From a checkpoint of a small transformer trained on Wikipedia: 19.3M parameters, 900M tokens.
MLP neurons of a small language model. Each row is named by its layer, matrix (up: input weights) and neuron, and shows model dimensions 80-175. Each number is 128 + 24 x the weight over its row's rms, rounded and kept within 0 to 255.
After each neuron's rows, "fires in" lists the words (lower case) most often at its 100 highest values on Wikipedia text that the model never trained on.

L4.up1195 [119 124 143 166 153  94 127 112 158 162  95 126 146  88 131 128 121 136 106 128 101  90 118 176 109 114  78 108 163 160 115 117 133 123 108 134 138 119 116 108  87 149  89 117 154 177 124 118 169 116 126 118 133 105 139 124 127 142 108 119 148  97 131 154 149 106 144 145 136 130 101 118 148 129 118 134 129 140 145 162 170 123 116 111 135 127 102 126 125 118 150 170 152  95 141 126]
fires in: "two", "three", "while"

L4.up347 [152 128 106 108 150 144 140 153 153 133 175 137  69 143 143 125 126 136 150 144 147 127 105 103 108 108 132 119  91 127  72 110 122 139 114 158  99 114 127 139 143 100 127  87 153 113  97 129 136 125  93 154 156 111 149 143 113 123 138 111 138  71  92 126 101 144 126 108 150 128 133 132 129 175 130 133  99 160  88 129  79 127 136 114 154 122 130 141 138 136 100 134 166 122  89 105]
fires in: "season", "cm", "2024", "place", "2022"

L6.up676 [135 146 132 131 102 155 170 121 113 131 134 143 158 113  93 130 112 119  89 146 145 132 141  85 107 106 150  99 135 114 141  99 121 137 172 127 116 127 150 154 130 129 105 141 152 113 140 126 119 121  97 137 137 164 146 145 110 104 127  92 100 138 142 145 123 124 177 135 135  93 127  92 149 138 145 128 147 114 105 172 150 163 129 154 162  73 138 140 155 117 135 133 134 129 124 132]
fires in: "as", "associated"

L4.up797 [147 144  80 101 129  86 160 182 143 105 145 133  90 122 123 131 102 112 113 126 126 112 105 115 158 147 157 145 133 154 106 125 116 105 113 124 163 179  91 130 138 107 162 135 106 126 112 122 118 130 132 103 125 163 122 144 118 130 131 167 117 148 129 107 163 142 122 163  77 142 134 132 152 143  96 123  88 131 142 111 181 126 157 135 132 145 112 114 130 136 115 155 143 111 148 107]
fires in: "time", "same", "year", "writer", "out", "other"

L4.up765 [136 172 122 154 147 148 105 108 123 123 142 129 131 111 141 149 121  91 103 160 124 122 111 120 129 110  96 156 137 157 170  96 105  76 110 105 141 183 126 117 135 127 158 140  99 105 177 130 123 121 123 134 108 145 113 153  93 165  98 123 115 110 132 123 134 108 147 158 131 160 113  83 138 105  87 103 104 133 160 160 142 129 113 148 127 138 144 113 118 124 103  98 120 133  90 180]
fires in: "4", "3", "6", "5", "single"

L13.up1533 [ 78 143 126 126 156 145 126 139 160 116 134 125 146  70 159 107 141 126 108 135 110 109  82 156 131 120  85 162 118 167  97 157 150 134 118 108  97 114 121 138  71 119  91 149 128  89 138 169 150 111 141 117 132 131 158 138  64 114 106 129  93 175 116 109 125 143 150 172 122 114 129 149 153 144 184 159 132 120  84 135  98 109 105 163 141 115 163 102 111 120 136 108 112 149 121 121]
fires in: "the", "class", "behind", "glass", "galad"

L4.up1031 [160 177 117 140  81 143 121 168 142 104 135 138 160  89 166 155 135  81  70  91 132  98 166 116 174 171  94  89 129 143 141 133  98 147 144 126 157 118 139  93 179 103 111 128 142 105 118 121 130  90 132 139 107 123 131 136 144 107 138 123 160 147 100 180  83 144 136 111 157 108  97 126 155 150 146 103 158 153 102 140 127 136 126 152 176  80 137 137 149 147 149 143 138 121 142 169]
fires in: "january", "february", "april", "september", "march", "june"

L4.up637 [174 133 117  83 155 126 130 144 149  88 103  95 157 107 131 142 152 121 113 127 147 101 126  91 131 149 133 100 143 123 123 114 140 147 115 123 108 115 102 145 130  95 185 131 125 113  93 131 111 137 149  98 121 109 145  96 100 139 151 112 121 126 122 130  81 124 126 112 101 140 130 113 149 110 167 165 109 100 157 142  80 132 147 167 112 182 114 109 157 134  90 117 122 118 192 153]
fires in: "company", "later", "international", "nation", "group"